Part of a small language model's weights.
Size: 20 layers, width 256.
Architecture: RMSNorm before each block, rotary positions, no biases in attention or MLP, normalized queries and keys.
Training: a variant of Muon for these matrices, 624M tokens, 9528 steps.
MLP neurons of a small language model. Each row is named by its layer, matrix (gate and up: input weights) and neuron, and shows model dimensions 128-255. Each number is 500 + 50 x the weight over its row's rms, rounded and kept within 0 to 999. Numbers have three digits each. A neuron's up and down rows have the sign that makes its largest values positive.
A block is one neuron, or neurons of one layer that tend to fire together. Before each block is what it responds to, as a language model described it from the Wikipedia text at the highest values.

Description: Space before numbers. Space tokens right before a numeral in stats, tables, scores and counts, as in "a 1.71 GAA", "population of 6772", "| 11 |".
L16.gate102:469555480532446433468437532514416465411548505484443545472495519576474511500434539495532516450484443513514501450495537631414464504464467522473512477419491463470437533495553466405532529441478475507612397509556468575487537477543466533435531502482505394475387489524529565526581451580525567474544538485519435476516497466610511528452495484534436510497474489465456515638453534439498456581538
L16.up102:424596556480497440456625463440543464452497489608449529527465405522506543568506459491521536434591422541499550520452407554459453501538465471445520474526467476450467433480525535525482545479430457591563479518498421451483445548489510481448486520449475410491516499463538542557491459515517523446638512551614417525497582481513498511598519477553628487490361489456518457493508444521528433459483
L16.gate327:472468470467516472486530479403427529511529506495427523487459565508463606546452505599409466515505502429507482515470495512435533503476479570580526486479613583430461564403454485448533431465460547591548515474386511522441469489520507512343461519539454572424540517456444549446563469450460505489462411489482467489520427539472436560588500419451562542482468546466531490463409407456560532518480
L16.up327:367491473423485539545502546469537476413541493492397511502372573566423475557434536553535478543570563473564497535459542486544460473466529547425454519528493468506514568415531577531550517480429470510497489481528434509555500490441489502465490461492519421481553498504486492517443464459534554468588499444564517545591563516524489437590539536517488490519531548600545539546544519493596550498571
L16.gate522:419466531575512478497478523486432592415478417620335499459503529511460443446557513425448477551579489514572418586536495530508484503456460543457472501575488531430441465501528477573511533514520468441519466504501540480497509563595525504530495471410480510469459492478439579493522474422532509411527459548506624516589471447470419492494443505471586360579481493552593516559486467449522513545524
L16.up522:469518458440564500493513409435461515459514483448457559583481472434573549567503429509459443515458509552507394489546417615563502575427412508509429458498506493501521570448507413460607431558504486460466559530534477504412537553562461598446520531451428471547467414550482502534484541581460463491588565475531546578557512483567447453430532570480540571556484418443607499500501559474448466558595
L16.gate552:503494532487514517520490394450578454535571688511457576441534503554466457506410535580531540498588540477462454504418600535457583437506516482452471465428582445459597496576525393496450472477448406554507522565556449500544466424518474537495492469506502456516467505541387494476571474533580476471546585513531505554427511527464542480465516486548548480584488536608558449526444529535476531553587
L16.up552:484484522460476468528561544493456470491525460509525481397512483480464476416471582596487496545449438354523533532434572530545566448486455445464464471580623423542502575571491480442459320457479529583457477558476477504450515462575461480449440455466537528468492415435420538474501613512540495509546502570569470544452437426515645470480523522494628462514521479539534447589503407542548583602551
L16.gate618:568513605451607490460449509376492513518516505478453502511464498465522420558564512542553558457456547512513506476452467562513490491487429491504516521574472430424489557451584463474368484481436514497562579477512524502451462504554536570577461478554474414573371439510460524543568533468559486458480458507497455488550513535404521465557487562584475458494369390530514520442591421512437486531558
L16.up618:470432554496487506543514584451555472506497528526564575547552568534401595517527559605509522475577448506566533542576490543425441550551515582467540490431499509410409571521589476513523456588465478488566481539464511518527450562511463571501526451520398417529576470451565417482493541389506535414447488459472478593484505574539514458502444531439516571529523490512498412528462456491489485453449
L16.gate752:421412488469452448462498497515399443477511497510402522549555471508507547484454471470502555500502472494537524500537445429542454541481522548507568586524515515432534531423495592450548542512460515509512446453459518542547478556602439577454475483495530404492486430479503515491500507556476622513497478494454467441535487489449463572442552504500480447484405557570570514473534373528449510476466
L16.up752:432456487560478492636519479482546505597543544499462556441511575501569415456519638462482434478517508439465470446547522426508463491453453455507434551493535475512476532515493348505530447475364552491529466559561439469441619507490526530512433483493506548657520538583483478521528387520474429475437449442500489508488458565554484469400502559519553477427547477533463568479501344526530482473418
L16.gate913:510463446552545503518536521536484570505403578540516508463494483488513510446526582476495590441559480550587532473511538588421531509452497464506509438582477310421435421490535508485425535488493555472447464569417638539477555515476420529486503495514506440423486499614468452514541493596595512487458506485479512500430502558474544475497517464444500523531547440535474532592508453492507460511486
L16.up913:502484455488484464519472543468529608455568518479483524465548455413496494529459585470500486559515421427489497469530463528448559524527523541539461519523473536523445430488453529499501570484418561483497517581390511528468518439528481480495470419602412556524478462556473422496533447577398480511440518546537522564517538512497518340490566553488547485537502510468447465588437535441526524433517
L16.gate963:470456505420489558414532495585541495516434490412486591505532554486587549506439485398460542405537577460564540495450536471583445523511496430478481581601530531462438527500531445444475528599477503480465490541499490455472507452390495495470512502528434580483443519472500418538531495610589555496417472504542508534483537559513537543449510494548504523521444558529521538485567548494512467523515
L16.up963:498524527480472425530604388467417486446506524433513479506549447536522544571420500466615538516413567527505497487397508414555490477542545495495488532454481578519530518623466432525541528522522470523618400499519481524526489461458446457464455510529423415441395485476436407524430431532485496504514504618492477502453437487356483556564552551510520441524522555456502571450445476529475386543454

Description: Split numbers in stats. First digit or leading space of a multi-digit number in tables and lists, as in goal minutes (7 in 72'), scores (24–28), coordinates.
L11.gate6:503522518580521532525443474495498511543421509483504474546409487512446523469497511587568582540512526479524524565510539571472458449482463551412487532581517498521449523443576429533424508528511491537548469518503529463460459505516489495467511474527511476501436599562397566503530371492463510553520519557546502449449405470481452536531469589576494442442500438483498431448585550462502551494536
L11.up6:428473529591604424472528598516471471455543510586478460452495531507478522464571489490528511457477494448513556453543499458514512490500444570565545522518507582599521542418566441519536428520386478495554472479472606447475502470477462573482472477489419611472453486573491451452517460465474452483522437478513489499417561473434480498519422463484570455500557496550542629465566615471529509493530
L11.gate59:488522602595527440481477471444485548542450564484500489509459555590470583449537502615457484560569531545521479502440458432526512415576547532480475454503498430515413482488523522429508434500431512453441453395427444519501500504440522511412462463496466622608449468498454459497515495440511592536574472484508435472427500511541464474517596517543523523506497540544487456550507375547541523442488
L11.up59:541512419513492453516591575497410532466464460561447546555472423433479416615563428502556490528568508546524438510448523540464443510327509385507553519514442463440454600441439570458553528485410484362550488481521481440437495535519566563477501535440475541474495572530477499486458416485483510544466521484617506423456568541521514415544546469525449532430508481548560453557573506450512494465568
L11.gate73:513426472456547593532467535574483515452499489556466532461461445649608550541481567502492544528456534494593466535520533543494417448509492551581400610517478501501459507365600506440540570560472478518504516374498464499440420525433466622483572516497506472520493522541523565537455514500537535445491548441484547510517499394524485460547589478493427504517478514439577564479554515538478482516483
L11.up73:501528516449462450457449525474483482504465506503479483470485495582583461523486500521522538517461515448541447479460488515572550486372555524418483533566482532497491446517525457502567506491464482499582531509477424493453491543480516493550541493515442506503517517476463586440468440473429418492548651535562348460502471575540564499432561478477501549465443518553443579565524515560490549526435
L11.gate311:471472548529501522470590524481573561539526521493532493530450428513539549540491495624577501600486465557469519499542501411525480469518455516484554543523488475526456578483460430444524503568452569528354506546486532511530532487555522455446446542454453403382504518530541574521557432425552528501461565488644463627458522509539494541487477531470505404629480587486429528445520494532560469481500
L11.up311:497477425380599499571483458557468493414455545463453492471570541542514492629534577446452505428513482439497463494473501464590576516379513550548541548567573495467470491502570452577548474623523499553409499483445493466454586451435508509448443543508521435542508517472489588449456589533581517463450516533499419419494549565472411492469557450564554528576443568538523551546504541477415478526478
L11.gate384:570576538525420480455443498474434501469524516493525541422523550470421466499515462520449531455474489500552442470480516540522560503464489559406515558517514564502558603459509479457508440461490464536443421505536508579514573562420467559509404488519602590531583547528413476548521412528535577461420435563524525378482499521513511458518489614507453406510485526479520524558506508491541546504481
L11.up384:491469460470597474506449547480503510453503503537436557511534545501502522480503581505496523481460532577561407473477514482480501372539476546425508455497419539519543482432510422494616449484530477534541447485559488598559550512498533494494427460583484494511513484519509455493456525537454398432477465436597592535521508445450461500542509522538497558524460511454549497493492469470550450597467
L11.gate418:547491466496470480584461436475527540447528486451557422428499507472439438514531465443466472476519516519558539564476399526488509451538486492498593546479578487503475531513461472449496473458415461532398531529509443442595547515509487461431482520379562494542547577459548437510496438387535516430475467462576459491502523537447506495563493412527540465534520471474400543466462412504573623520465
L11.up418:559498451572531526572563500556452508385614541434475564468533512610470570520533459475507473508454469560494433524495573443454440436553446509442615495512523489559441492460430492498463466485534510409498419409495555525510504511505577484430446558466361447545496487498462462509478449463538457501556527456520461368500470469540405505440526489533452500538525437509600539537485505473406547401476
L11.gate554:595550506551498512414520546424472467527504370462518461401516522562509598530618426539578551522531493514493458564491551498485516462565488495443598562622485502440474499456544540500494546455440576432503484437489427438504560508418496523489373438423422532486471526511509541542504466486542390493548520516565442495535480523522549486564568492415518486446475473511486531479489536502494568519502
L11.up554:517464440546515544494473567540424488486497458559389469482487521467402547590526571445519454555540522459570470502467481538445512437476415615542609430545621534510544554470510505542502545496513480509523476441420559496436511500493515592466488393508532565511491449558563507566529508527492618515506448432540537446456485512466514442534507456478479525634472415526513504584481516480450556533538
L11.gate1017:530467579428542471493451513477442508496534400502509520501494556563467522452587497457585535496562593523427495555507471469584521487530556345436430466511560484581452478452526485506527602537582484429383492491527375548466501436484480436417448491513541510522501486459523473522535425539476464567404467608605549445540570604508550554448551400463540495436450489447490494518532456509489537538500
L11.up1017:532492489411481428584472461525568483522515479574438457474510556495464452552426495390542520460522494464462535534480422596496472466480392509487527504510527545494489519618527407550567466443543613449392459545501513433588449549476405471516518474427439505503502502532526506539494491588434458442508588514588503411519529458483542557435512435598501465492464501553407483508467489387503566493469

Description: Separator after small digit. Delimiters right after a single small digit in sports statistics tables, scores, vote counts and percentages, e.g. the pipe in "1 |", the dash in "1–5", the point in "0.5%".
L6.gate269:497572559513543500499545424517507542507537490437506536578550470504466438476598492444471517464543483490490497433363553499478550425456542487454555579485554451549412512492509545459446481498455556579542527524486464577445562538501537472535479528476521490429539543507645495464503450444600613442457538490508535524490470416412523595529440465523494487515512549403496491508466500477540498467494
L6.up269:534455553435473504474446543549532490486547434490525601581452533506433422486490464550498445431469484494505574522473452421570520540426544482480496564449387516449516471501482422394524541483518505472433529467571533481594552610455548529511507474529569531513442487443451453535508417507461505468533500473593477516515456483455459483574471430559502557476468546490500510337486545549512516453417

Description: Number about to follow. The space token just before a number, usually a count after a verb or "of" in sports and history prose, e.g. saving 30, playing only 26.
L11.gate257:489439479500485465498479577417509560524452463461454480438468509502490546515508526474540501568515471478494550553568566514567452446519456445374506588473462460608404498527474608474497518436436490442453396603544488494479500551434446530476462407568527612437638561466542470550500515505540517493569468471549477456478424449464484490538489514484508466556386477377464446591519553513474535504517
L11.up257:481519502533544493509517533454569468494455559420491523462483516502511611505421490541503467614551421391479569517474510575427492473448570554552448441485568531473516518475482526506542503336485469605480519570508508400466414551563519578411502490538585513524561490423503511489462560618500452475426504563449549540507456483472472556469463463468474560469517519520422562446446493565510501564468
L11.gate267:558550498547506414489506496468521556541508536458454480429395520522560546512539613471493508534452443571533529462429520498472498378441476536563476459410427436457472536437522528368564346557478474516530439505433450460404468475486518563543457577486536450431428603492456591557510603476604493506438454421504423518525419513449482434462532502504470482549449458544502575560484489464519552508459
L11.up267:447484512508469515531473541498571507464441586510451488532551587508484526488480485541515626558475490594557428549514490475451426547506527449506424476519502479482490569448544566495556518490523492470502495496502409450529458507531423535420406457460553582462474526551475441539571458568486531494438553484550448538575520477569549441469439506525515463593511464597578429518438432425575497522524
L11.gate277:468479496482526422500447421433502568548439476477490559484529499416498530514583532432514588537501531483456534547513475514491507572516493493466627486542559486432524491538545519512449459507529439599465482524508528469501479470523425582511441487511518571492584453439478522435456468564477481483510446528548552469460421507518406546484542530541548516494493447499586475567504464463446497505549
L11.up277:579575533463471464536479499468430469449465614529553433509506526490475483489462436455602501524458409493473543431509507466486541513527529559505472494388555441388446462513513511507561477495417484510523484519513415521558529463528499562587493564481558629459572492544520559444479476542538469383453518457457562523460472536493519396498531538477478520557540554550563506464461546509419487537487
L11.gate309:464568435497518534499506551497485534439520629554516562484588420543491452533510543464516550635544621518568485440492456494505545553527477498416493516501529500420444518539529421465450470454503545605502493481503499437511493544461450504497457385499510501442459467525489465445572477529596518413571461660543477422507479461487517483517579484544545454429446444542507604577540480427431446500436
L11.up309:457441447529531491523439516430516480524479487516469450497470530503591434500505529509500549559461484442485490482490337555469467476416516510413433553455544445451503543528547585425432506458485452529401534420581443525522498491523485502578539449548507546475496604446482483459566552480625549489483456501485455507493483411491583443464422508455494475507444485462546413445544495486462552649467
L11.gate548:502554437497534513440541419451541514501524462425493462446532369573547518466577481401483565460516439489486598530510448481516516550449487554430542474511590520551538561493591534438577445463437489526452465563526486522518495515485461582597447527533610444569540452559533491497462497552545487466526449441516432545408481442498434541448561537451515405517524438562563473585449440494384460589424
L11.up548:494461474531490477514468531376526502487491535577453531486504543482492486503486591521548519443398422552564481440493546481557545502513449560433596462477544436459444480480508504523496492478531537524439543481580682452437382500401546536489517546555521503513630411490443517381492536571468556563593435451466542535539449414463556546565523558540433514526542527508474446443480350480378566441501
L11.gate659:478578507511466460517502619472561488447464496534560441521504502516532423535529439582477528546532534513556472604546560526382478454573415443406523439512543464434613522471431496503546496493492502537463563525458512463616442476444483570515504472466445497541490526528508500541494451447482478488544547567470547434401492562475486517584442607540551390515577417528511469480432543500393449458407
L11.up659:441524436533464432557458537486492447466426471536515499410505500420450466461588441504511486465490481448589482409512584469448428511508495503546461468573516513597397485531471505345475486509469441508573533582486389498452523437447475645530538539535501539498542580509580508526450479410472592522541499436480441452512453539473548445556527517546536567553384517503513540431452485501448564444517
L11.gate676:508401535593536395509551489471374568461524577498451445557520545552523415534489531485498552536511481454506609404494560554360545450517519509473495504357596476508482555473451513543554451539565451595452451459456467344501576446476447509508469454560455434599446483578522506464414507540460541421485447469501450556574439526420410499505505522468586499536517498517531472454549489481433437593555
L11.up676:495503521540453424497551513449510483557524428529452545397508515529535486533495518516596557477521510511529469397440455449502520411466560553471558448502338512550467444457550471530618515548575392442532527456464478473446474444487445491415523503487466521543554535432575510536496537450481521476460468438632541551524524500551474539576549478486469535509462483540579471442486515449560599494538
L11.gate721:536455475545492443485473495502524432456431459523611423469558488558608484495459431481512408527475569491454514550518489504540519529503549513449528493440434496441589483580419555553494454536437501465443497562530428499416584559494437567498504473460461432418512491495564519548506490542587437417545513484468483535447490505433351504414532491592503530550530554506477517429491470513486501558431
L11.up721:413526469572509535491502424529498528531528470454592566486546551521479483490498471464451496527542510496606403480536548520520543533533449508502569548409448403472486590454523512390527488449569526551535397487455470462494527568498417522532450484446527502557516432493479444422540537520436426509438552420540540467502569519524503434542438524527477457490517581558534527497533499456467534408561

Description: Sports score separators. Spaces, dashes and pipes right before a score digit in football results and stats tables, e.g. 2–1, "won 8–2", "| 2 |"; weaker on nouns in sports or military counts.
L16.gate13:519490481581516496486496506536517475405553467474376464474488422507481512608495509454619435540529477496524441502513512425494478571461498553572524537481495534553415437463434451510527460536445443528429437533502457573453465557460534562527545515484521480506511430489519539581549557516476454518544438451511397464534595514487460512457463470537595494541443444569482589558505562420637501379595
L16.up13:469494468572525483478429615488595466522503502576473491607449545490498618445419458514563502456413543549475512441528437526567484469541536523420496432449480581473528461499533501453499414495444544477523511471485613488471453440466625483468558521513527506582531428398415455570557402543499531475566474437493466450513590552475460506549446517470405492555490504568520495537492456474489429574491
L16.gate222:434496507464518550474480455478465545576544490471418487510457461491447554501486431404508553575494499454545497567486385468420535421435524543570515461557491524454496521491521502559436486520432520621397514501445567569511441492499486487463521504545587423477470520412548492531578500488513447549444397542437543510480522476529419517495588525567479304463540500526529548479474533552521590536517
L16.up222:486523498458511528511448462457495511577565551510420505485424481467517486506506471536433507532409309515528540478456515473460510459448595537560534475501466524480518480515499514446486491549437593580529461421423416527501469478527509510497478538471508495552502506465518591437495462477554503506513503534487528510499484606459423476497543492411443396482472494435669509439472575550490494492470
L16.gate264:427513442491520480582528537454618511445470446482516539481449492485469446495533471493564484487532487545519549543473492531510357431451573419467556432484443553597541449528417524619536481625511550497464521489503573442497565562492540509457442557461489511443527490473526529492496499437566491517516475566445493503522515442507473499519543475546476522494417557573451495575481454493541424500591
L16.up264:363424595503467529432464549515467606506478440525355443469541542451418517522567478513380444490538552511474519440541466524503433472505535518459501542536508550482461589513585545507530569518480490522552569565558466501473507501548523475416487521519535395573387482504475518430405491492488492476458464438490491501508545448542491519500443463590490455575372524525463518553516529483554457472572
L16.gate608:472490527535411536492488392363620601596440374521413480412513487443521480520515403406417508451467524500552514535457488472522490521515463497445541488543398507446425487460424528478503487565522432472498431551497528433387452438498635564500506429469439455467551429577564481448574482493443497476551532463518471417471481406515440485484542514518541514546495491574513530490517457577572475497538
L16.up608:425421464527487418503555495571468524556541491572443532414536498465394454426523478476460565459494533472510432569607499583438553514465409500475446507569502489480524581539349514486558454419462442493445529435445561474403436519431502457519407452415536520383435573444459543507462427507532518400467483445427566529503484536481437427548471587474525546481486425583398492509495501468538494569436
L16.gate713:492533557566495507457546419480539533455527477495488434473486542596522537494551519524512546425491518489494491487444413600425539515556553567484515466529487433500462444521472418578447489460477470563537459470443516515483527458465588473517421486523465560562536578554552474419388423481434494488497529474514489473518429504529581516448546541483502469509475624490387482618483483549453578459526
L16.up713:472423523592494556495537468511583625507428442562450533525556470433531505526464501560483565482506500525426457562564507403510472507480579493474444556493500447493509564510378530447517540493436567468478468507422580581540493560552488517385559456394534487502542513459460546446548533500483537510397419553487450484486465464539479543542490450562565545497527517487426529554524522547539500498507
L16.gate829:484473443529520521497505484505612526457539475542458558491499474474561525477533469506548457446501446553467483574503384568522483489533476586495546554481563477461435427442442537530494476554479528502437564604500492547534555504595527494484444546463451424472463538470537513480584509419554503518599563581507397445521453544482458538496515416443460631537554551546478526485408514504450510570494
L16.up829:471522511499454507569580478596563521425535514509441536435512496551488466464500460556495548475423534478567487407484520576528520529427548441478454532545509499533522433494458548476404488584499451500446598529470558529440502487482462551494574441539557437499454529467437610493509473531496555545482524505511455538569494544491597441469460368482364497578522371541480453502491556448486480517495
L16.gate968:509412515588438435442568504511422578467405540582494474489489447467468492529524374467449512571535490529480463576493514501425486553501573452534501445461493590552487486513458488528464514537468525493484543525482484553493507563459584532491523488438477554502506513528543651555531488479434481436511451490437512378458465445538428522460562533472572486556487455488487573564481487610567521494439
L16.up968:452413519479527494476579466424485486524537484597466536567449591563496511443547483546501510460511513503547528521485415602463539503477521473497480540513518467522552451530624571520484512482449526541491483500458584407521543434538486553594468466510443547445508461524398560374487508509470325466463577502560497657561506477518468483404438566562428491455493543385444441449557441394539513438436
L16.gate1010:448491584501620397431639490545528453421490542523464506550521543549485520559513420549523482494501473470539504497517444534539546517457551447500620502429549472389504436464450516580482541472537475470548503499465476429382512524490567462381437439501450457580581544581482442416592450405475569516458483475489434534588461413412395548537523429497556480468519531501419523442471413444387566494513
L16.up1010:523461468583402470433505462466537473523546352530418418482554543517444542560542450508439447486509534461530530460492542473429559517531464515473549504583460563487398575510550534446575545512499478455578459533633515536485521479509518532533465500518410467449499519419474426563527493494515504501527560517545505429455619503522462560441551497531556491496516559615635556545514564488512510445447

Description: Date-introducing prepositions. Fires on the token just before a specific date, mostly on/On before a day or month (died on, On 6 May), also through, released, In July.
L16.gate58:510426455581471582504472522518459462486572454570477526490478485538594423438566434513456559473445580523579471460482533530538430504476473443360502542380522558456439458502502539453586470509509471495509422487457551447487460453532526495426545474540494454432466512489507449541422464413454487541468509548569585531531442419463421544552509513503521513521492405469496516477463407447449518451503
L16.up58:447474514488446523444492430480568454416505555498503535530536441522550471462522474508508489461596589534449566461565510450497618527545432623454471535468508548520523588517610423519543590435586441547452458575433486482518566521586492480545475492510482528527523564475541446474532504481465511438575521522492509538493575427613575497447395483500485476560556484514439409409524504547515496504531
L16.gate84:519481449459583453571432495558543526438444528581559539571491547522417539527474561502497534499501480458545549534474534489572502573479488510424509466500529479430591519546493471473522501422479423615519493453518564448557510447427572524521492553522513472534485503571473559461479551481502510425538448481428524507476376547513453465495580503464461547422529432431456440523515581414463420485457
L16.up84:575473487496511464445465428473556488507527499477543488522478459555566548473509512499392524443429560596522489489507500475576419424447456545501521487466479515548463486632422470494422500533410499449489475480516524460450481515535450605582526493569496560531519490482515526429545462477502481490540515503417501442485476509666511464516507557469564500494475516493479485540388574464473424485485
L16.gate149:580522504625484472552551537533518485439551525458592559483443517578533404466521476465453515537494530440492540506493431555511550537550524461439560523501522548446535516521443568434471433463530417446534435498365472425472518506483555497517437629542516488483513516449522520568563500468529467459559359510444468582408417465536526489465410517469491574503491474336436438473593517548484587469563
L16.up149:450529484514432509454550467554532492549337441517496418504460411443536470484454565587558610467523504515582631411535471464461434499415581509540480512546530555466517428409533599572483540564483425521540412462500506389503504516491487549544529512486522529503518484544469475514534573446473496494562448556557501576456487497579407514513488561421508536469542527438530443423539445474502493543512
L16.gate166:473575418571446527381539536492533385512419489449543556595488529458458470432476460456450542512497496463498505461461527546500470534525506482535452380592538549534549517526464515459473512514537504485463536500447471423431518389461526556519526513487533526446500446510465474495507552438492463560411468523549541500497375480543421558508478525448403560591574531454391474457466487454407477477511
L16.up166:540520524520493388594468461473491537445486575468494529475439473480574466493527533391397504414563511454402583446637503393435359457456455503468474548503548627465507445608517522530465462494514417501461479527539413571482555514562478543445448495509453461537374537512493497382506518510483488546445513602503559563467445417455537541416395536464449490451541512512476539515509465533524494452515
L16.gate275:498576482520426537497449473466522482528472490444388540501480525507468487449621517510560550556566532489553554414540454460431393570539446543478603492522495461394558517435548441444527517533473449508590484484405540449550511530505444476538517518512477448504585471550476389552520531575475410451506364500487558618501435501488493445521447518515519435529546544511467424481504505477422505501420
L16.up275:484544495484542525452450591518447462514500531426439436454598489527552566580491600571547588555483461595551596465496468557426476567489421501443541442507441573493423447427506532582471492476482449473490530520463475493583448507524475479533556500478535560482499563486448515470442489513440458505491426432566530542471504500498453439527477581517456475429489477591538489476475480437525467501539
L16.gate504:509560533494509477465501578508539524534520485557519493523465464517449378544465562562481457519522508462488514437503458532498394440440533506483395492526556416398502489568440541519505447474512489552531517466400452434609550644498557509500555472542483448346532518513501509451514447478550504463474403535604475524534531482536429557570492436427528502607508575567491407453536467432537492536450
L16.up504:461625493620441542393407450477452504481467458458455563454424483530542567444523545440459521467456501430443510586517518412489614502464521453538515526428436492555494517558531485613434446548483518524560491484514539500458533411577497482486411606457470462516451567485491499553574418461548448479577504503539499450577449560547454488454517531513443566442611576578496581464530581475510457512501
L16.gate797:544550418494517512447514515545599513469436549496518486594593421580504438516557458441490485479379576498529512536504485476555593529524522533455468517560561416442482484605406488419471404524522531522534554438419485492460599537499523437448447468507546511456480479533514525482521492532597510452449559564553487454399550558503447452488553592496540536469523472513480541636530474510501433533506
L16.up797:517528534525369412501494549585487648480477541487497506537474461538492415398576421416472574454452445526551471599553479474531471518459457451538502481503533518407461532497473488491502503481530513523416431599487528596421525419508485523548432472585555417476431491501528511535524425601485503498422619549518470497418473485493479512495439503525480462580585514511561535534474410451517492478555
L16.gate867:525500514620469504401471507570458599510438492440567569643429469519517441459521394498482568450472530573524517349519535448440540482463522536466542480478544484406537495482515537436445529539486595493477412536428510472559576463508488594515545383503528448518397487472503494455541503458658470505538521524513442578447383533502547463520407474435452455511446545523437470520465459515470476522534
L16.up867:521468613541452489473513493410489566472482527487557662487512511508514385490480498481502466547499460510420439540510451441449417609523421514461487474531571561459571554490431548443493534513508455468415486481487496500433488475499571473522417514521539509533571615473487420474442425572471414437491551463537634484600506471443481590521569497450543607527517492500428479439452576549537543514543

Description: Mid-number digit tokens. Digit tokens inside multi-digit numbers, mostly the first digit after a thousands comma, as in vote counts in election tables (213,288; 8,419); sometimes inner word pieces (Isan).
L6.gate14:485453505507601495488468550509526505470517613526452453506440564555480553460526500493543470447532633426426507526551480512514433450505498419585464506518529526449490446524540457471446494572449486524438552437489526494470416469554540552492531501566530488435522461494437494479461468550528548460491518490447522520543522530480444448438427489450552520462572601508402472495493509573465573552570
L6.up14:519492466466480398501485391578490510496474524533485524421495460447548576370433534528505503446506564445403516432536468460558374482493429457548504490487485477442453470453477503579422480479397466515444490411611483478485421447459618519544482460553459534433528427525401475518509507604505505546462493505546589516459509540590473492485473466506526445501533537546374517509539448589401484513490

Description: Date-introducing tokens. Prepositions and first digits that begin a date after born, released, or held, such as born on, released on, (born 7 March.
L11.gate254:569635507621407457505577530413513554427427451470505499473523500506468561509482472473556491543580536481473437529458470522489544493441429535593560524543505514462406553470459530523506498538508543512555606514513569484366519470516465480540467480478478483508452506443515525539446522423502513483568381468437511536441487496476540450496559460546574470483421544483424520522502497473456551456487
L11.up254:421601553530469520477543536543473568403500514613488521465455491575595561437515542529392536528514422485465504495503577520436509500552526477487603505459528510392520547536509490637507487498505522563489425555555529566495572462491526515590480518444538456579439520558490551580443486505404464462427500470557463525574500533529545533432555561421453465566551494505496549517470549415555465491553
L11.gate380:586522567470449497463452525524481526697470485514477415485462495510491522480460515510525512496540474536481481508540500495497419462496514383472425528531555506574548457427554517471495578569545457488432455463434453470455477527429549537458562441444530465448553492472450483512540457552525367504574511556527520538496491497549516485461440443521500544457424554409465551566483520500466503504589
L11.up380:524595524493502530482471553501442519507482486524506521454527465551482495492512487399470560480533463500446554571493493490533601573558556538501452424520508521552558467480424536494547536584496577512445486465441505491518491524536493524462503546485515512515550596478504586447534462645481474477489536488580559459531437572417467420599519442539607449471473468497459525470436523575514484481585
L11.gate524:543539590414481459527505472508447568532500522540490510554504557482397467554493459509432610498500447429489611522570583416520554559530582538527465475489493547496464542493502517496552452535343520481450496610461488516526368482573458546465466554500443488464530544428506477463497444449532510563529523550497480461487429504413510507460474597535392465481434418468521555583530517546492517566503
L11.up524:497543469516498542557467593416511465433466469523537422485564505469447513424512549433474441533536481559544525464491448529482503582605581557483467513515505519587569407562461399525457520518460397554577499502546528558498466569415499473561445555461507476540467506489462555562508471425461430487480623449564537585453567548502467459431533499517548522523472401563548528553460491513570493528504
L11.gate526:514509528536497571427497479446579517473518450431505530525510495496494526572526569456520559520464474489513540498489511591486479478474428480530482551468501528440478430465576523406551444510527472405488406568495594485491555480533589542470486583539483528442512485451540409427458532567443473534507541513455459496462509549617404430538413569487419531461568568484594505527439516530509545459488
L11.up526:464481518541617551447571574503458463479424545478515528513558586414405583516495549556537493432481579479489507485424483567491536521533468533557419582451606438556529538483580501497544513466529480519466601533455484520446507489550442588464562553562494456548521455451513527425425469540551372492426431530656512457443423515445476470557477526516567580593583550488526418472503475523545496475504
L11.gate622:464519477591498479550508553475474575510472405456562551499527458518553542430456566536488479531605573444504548432517533563424456588450499499517409555583616560494512523573540490486526578538538523522511518459491519493491481459445471537516558441436460459497475589553443479420547551473493550543497567561516577477614379534483461469588545538464519528568519520508571552488461593513432557493509
L11.up622:453470431537441444391539572477476463565519447529456496552479468521558552419510478538512463446580489488416539465529460467448441546461557405469437431563513566409512419466551526493510560500515476479531540545520498518535469516509496477489494432446477415499513554499546514487485492367519403499460528588570621467472471475560510434605448538500440537465473518477515529609511483468560493524546
L11.gate719:493484586499444449504518529539513413564579400493527534429604542542503494539456547497529479371473501524462497465482572569574572494500486558442507520466552513499581508488470501513509631483514470481463487462496550497496512528522484441527537457531539439520531467476512448470462459550524499521489597649618500474506509566516491509427559447441545491460529375552423614491519456535433512523539
L11.up719:488519502579520502584420498488579478478534569506551601586472535454532453504489473530566483412408514431555503469499458500569472464495447533512487477463533602456504435487546489499485435532420522491501499465584542484509500418653527442546505533523482576518545476482584613542426519519490507434447425513473403537480463544523538491439465529515498468502530451553495581561429514511466633511512
L11.gate754:535469590558378448533453526433470484472482571390451536470475384490585493480528605518487443624588639427546543391507482552499507534491473564484432501533529445454463412494556511541491532559464519526489488420610455484485481488522479529592456426432589494410521475517512462485555460491512559465503512408498500510534424513577538473512599496537577489485535465510527516489479530540479424551456
L11.up754:553554549570472543504468492532537445533483478600528559524545488407576502542542458570526566467463415490518532537519601492469402493578579490525524534558355545417452556458454418441451554508531507561525549513495405496632476481475449518515504516456374468454511503527589473471556524417519456530465497626515425509438582503500503544490515440457507469466558595490498469488412505470436549501538
L11.gate931:495493539605511398558529573516504622426443427381525491440482583573529558466560508457470563473494613503517445538523536521406471507489421451456568425543535553478421537435585415485531446534427471478480475532519523552486577481569526518564461498501567414554546488540524510481545477478623507397454472604496537561580446441486541543513549493402452514520509564460582546549535459513467428486578
L11.up931:564568501435551465517493498460566479589437520486522549443475544561485579428595490476627457457373513463550413550469367552482607537625491478543552524423543537542462458492517520444464455459438503542444460382506530485441484546393422537510415557480574484479572532514491516476552504449420497474492503501526546535472503524458565490524482553500457559463492548445507404625497496517499491548540